Weights of a small GPT-style language model, trained from scratch on English Wikipedia: capped logits.
MLP neurons of a small language model. Each row is named by its layer, matrix (up: input weights) and neuron, and shows model dimensions 48-175. Each number is 128 + 24 x the weight over its row's rms, rounded and kept within 0 to 255. Numbers have three digits each.
Before each neuron's rows, "fires after" lists the tokens most often just before its 100 highest values on Wikipedia text that the model never trained on.

fires after: "0", "1", "9"
L4.up241:137160143150153127142127115117136117110083088082086119150119091170116134137134113142114114102144138139113105085114146131126117108105121145104119130150141138132125151068108056137162135137158112078088143129122127092141110115119133114140121154108119154136139158124084147166134096133128161107171076133121114160114149109186135144126144085116079148148119139133196075099150131150158109143131

fires after: " \"", ".\n\n", "==\n", "\n\n", " at", " ("
L4.up172:120161140122171130132099102085101120133143176136136121108104137104178129157166089123135152157165121116084177117110097135118118161127113122150064109087098134119101146109141117135133129136105135104182124116087159113164148121149159135187148134101091144176105141118147152116110153137132152102157134137156136129124101135113096136141086117146109069166090141141097110098132126149168131128100

fires after: " (", "-", " \"", "S", " un", " "
L4.up27:134145120145127101155175107158084078129163101150157148112122135149102146131124091144130187100133125173155106067120111129166122147103128111116094089160114111127121100126101124119154155117140048118152137107089123115128161127130135116090148150128134129124089143108143117115146164109139151125178112142140130156121174132136141155097114109102108143135137145099144133135070151131151103146109

fires after: " a", "0", "8", "2", "9", "5"
L6.up653:105110130116157127110120130139131133083093116076138108146174109169148135159172128133124140092141103153099145081108130105109172140106163074125115136123169106102127096127134137142110124076112136140119149146151141156157083110129164175104146145161144125111132111103132135148108135123153136137121103139076137109127156167131121103146102125129108123111139159079111114160090138110063131115158

fires after: "0", "5", "2", "8", " ", "1"
L6.up436:124138127117137162112106161153155178131091182157138127131135121141130159113106114114122080154144102136084141100153114093127147121137103099099149126116119085154115096143124161105141140137125118129106125159119150106128101120149142088130138102133142065133115111125145186116119147142114132121088139187139147130099152170139168129142139139119112137130124159153123140124076123125160094098129

fires after: "0", " ", "5", "8", "9", "6"
L6.up506:093140142109167130135110146142118138156121165157147113079153139118170097079104121141121128143109111120137182068112158153135096088115096099108132153140133103102130146140135159101137115176099130137128122178143144089167146136117118137085145106122090103117123125131136128098146140147101093123091121118129157100150083117135151130166138131100083121148160138159105156162115087100123137167120

fires after: ",", " (", " et", " |"
L4.up16:123081132101139100149160136130091084112142153152129129098102085110170080116140127154125139103123077179124132133098123095141138093092137075145130116126125123106173143144148145114138110137089155115132096116123141065104132109148098139118118156161197123083167146134145146128202127139106083104119164111114115141132147150129133141116179147112136125140126139136131164102134086147122132116154

fires after: " \"", " (", " Eric", "\n\n", ".\n\n"
L6.up558:083155164089115112104131161106113185147162135127141169140112115101105143117137096123136157148134092155090152116100140120108110130128135142092122116078131130133107106108126156173143120145135155132089122151147065079104106112117134154177129159145118112153098175101127103125071168127130124128153120114164132129128164115149139134162149110119107138175093166156094141132071129115127136100140

fires after: ".", " ."
L4.up334:135134138110160126113079120142108092107116133161147096099157104135127138120088109171104159164130113165124158091072089131112150136166161173129087139117125125153108133139147120136119127154134118133111130126120111099133135119129072141127155157108110155159147132097158140102135100133133169098121165098139164110134133112120120129096158132136116158146090135149135156111112140099145113114137

fires after: "4", "2", "3", "0"
L4.up151:091126155100117129141142128124114146113113142142092139163112094136148180133126097092077149135076155140148112161107146106140135111170133095141134151129140148118140110127121115103132091145118128123062143134107115120150128111156141105113110101149128082109153151164131147090134110119156167123127164139135114116108160149108170153113166094119171147112143090126154131141167107130167104156129

fires after: ")\n", " |\n", "\n", "\n\n", ").\n"
L6.up297:117109063143101119126143130115111149147133133096097204110126113147166088150149102148130102108128124131106134147147123124126122099093147134103137100112096118155128135064127107137105115162122126162117151123178082139153106166132115105135137176138141145117108146127152114163120141108139110125140101135111154105105120122107131124110160176119125126166145127149110125121124144134088175123123

fires after: " the", "th", " first", "0", " his"
L6.up454:123117139157128116128119115104094161098144135121127134178133101143144090166134104147137106150114111141136135090095088108111127125072127180116145122164124092121107079133137137098153128085143122071141103169136108126130132163123158141119145147162142160115118122099128138123144122151165149104115135115110168164129190159167132145139162129117108081108121127098149126133141146137098124125142

fires after: "2", " inter", "D", "Medal", " ("
L4.up717:107122102140148168130131111065124122102172119112173152116103118118131115097095095099103139114111116163165139128163129152129144126159141109168125097082141105153108094196112132114157150114121093135106134075132128151149135152136120119109130128130095156121115159123117127173178075125172127090118147135120124127133121149147111109137130126143118174109110104147160107117118124097102101153143

fires after: " ", " |", " ("
L6.up168:118164130148096143143136069132115135126151140132165138138083175094143128140144116101141131131159169127122127164117121082162148116128098100085120103150090103157136120092123134113163140153121137130117112142114171116124153164088124135130135169148154100148119105082131139115138159105134144095137147125119147129173081128125122148088147131107155128111124118147092127156122118111149165137108

fires after: "{", " (", " No", "c", " c", "S"
L4.up441:145114165123179159091125180119119168103174133144128135162124166161120143131093106113104139100102105107135143148106090124134099123134142122162094072093123112113125127135181154158170121110101133144136120146071151153128163125096161138123158113096095094115118125095102125142135120156157180130185144079124150118153157139136140130177106145140136167093161127087129100120119152127133111149123

fires after: " |", " ", "O", " SC", " ENG"
L6.up625:125133099131104159119124117192165176125100110153112116199122104142138136129157106106120110131118133119086111135174145132125130145141124113095148143112113202131163124101094141126142154124104122165126155129116118099105140153123075101141107094098151166123138078212144158126114130151142119128119088159101095144108117096074165081126142105149091104130121140120133106142140120155082157185134

fires after: "2", "\"\n", "1"
L6.up267:117106164112130126110151173096117120142164130179149144116119157153110125140112144149102157070110098076154094139125142125150154144103112142172101141127137121123126135153179177116145131145144129136128090150138067147187143159140108151173137128134080143137131105130087119154107144182140121103140089133112111102114115122139143116099144136130071148099132128084168181167097134114093136145161

fires after: "2"
L4.up314:139089100145137104124153139110142125139176151123172132169089133081122127121120138104173140162113103135150130151137141096103129105140128075131139125101114132138128076164149172082149128123133137144106157098101115160163120121162105102121141146140087131127094133157192135145126150150127098144154078114120147130155084163150079148125110105152101160155130121132154173143119106101105100137103

fires after: ".", "ine"
L4.up284:107103098112121107099124102089159092101129118166123123156153122137150156150121164120134154106131135139118138121137123090083122104176143208122115110131150133117114185166119145110121146109122099115104163117122082139116117138146079135131161190108102148139154144152156108142112105110122113147154145126148104119099127071121158096101176158131105140125129134107090133127110146111127220148113

fires after: " to", " I", " he"
L6.up376:121134136135142109118137099107145136093143126126165161106143146136177117145099152142099156131129149146136110146151056145085102089137171141154121128141138166142182106127138092126075087179111149123112103074133152112163156089105167139140130140146153172108107155137150155160112144120108125152124129112126137117118128113128155115078171143157093109118130077152090123137136124132112160107151

fires after: "2", "|"
L6.up402:122114098147121136149099088091136165131138142086192154145156139095137143118122130146128115134129097078108108140087125101092135107149101128123076106107153144140176107131123152175091156125130150115099147116078126150114134141130162137100137159142142129095194102115169135133117115137141100104109094134108114134130125126096085116144145108143125127169129112114134138118148121141098108159148

fires after: ",", " that", "f"
L4.up651:127135115136182093105133130142120180090123143118160063122115121143101100127136132152129147147122102161128115116109129122138139145088118125161138126076123163154101097110108170164134119138127131117081121103094130122115169095143121142086143144124094159134079131103157150147130173127084131179116167092129139134154151089152091120135122146119123140108112136105148124143130118099153123110116

fires after: " ", " age", "°", " to"
L6.up441:135147127128144153148143133160167122129146160135127175146122164125157170167098104119127117151120128150138115116122116117143177117125131127135065101097086122115114149130138123148107103108105117120133061111125179102171131067061136112138100122110153143120120141168161095098115101138127121116125138117172127114082097152102154109086138141129113143126131108144101135126138145135162114134125

fires after: "9", "8", " footballer"
L4.up219:120088120158120111114139102145157123122119134059125147119097129104175131128172145094146141102138094151138146087176110120123133144129119188111121143120111095133150143085145117126120178123127085176112152140145110097143162143110159123119115085164132121125157123140102138136112126103125144149130138132093163142113113102107126110091123137139143172102168129129155086142145107161134108087145

fires after: "1", "2", "a"
L6.up423:135097102101132099109130178168145154155126123090128139153095095125109114137141104132140131153100183155133122135141135124143076155122137126111110136116098128098125068116130136132118133137108145151153104074094116116140137077141139110156165147132109142108157147110138090124105138133118130139110125144124089160149115121164058114114140146155138124145134176144140129111078161099121082100142

fires after: " –", ".", " |", " var", ":", " M"
L6.up150:098109077080131113124132135143094171170157129120149124153116151119169097134155103145161125175107109150112111116101130157115118088145132127126102125120117145112129159124120145132093145152099123102118116135132105143157131120144097066149133153123117131128138142124121102106122146135130176112127141133088144138158135109177174141075178160118140124135151076130162136145120127104130104147098

fires after: " ", "1", "0", "2", " |", ";"
L6.up637:113160127116091101154138110161147121102174091145154145149094085055150116156128110103130142145120135149136161156152117106136104120122123090101142134111061108167148091128113130094136093158135144172117130121129101169137101101123120103126170119123099156129152157105124094133142149155125168119122147095101114097148105115186108151130100110116124149106107179088143147129101140098101141097133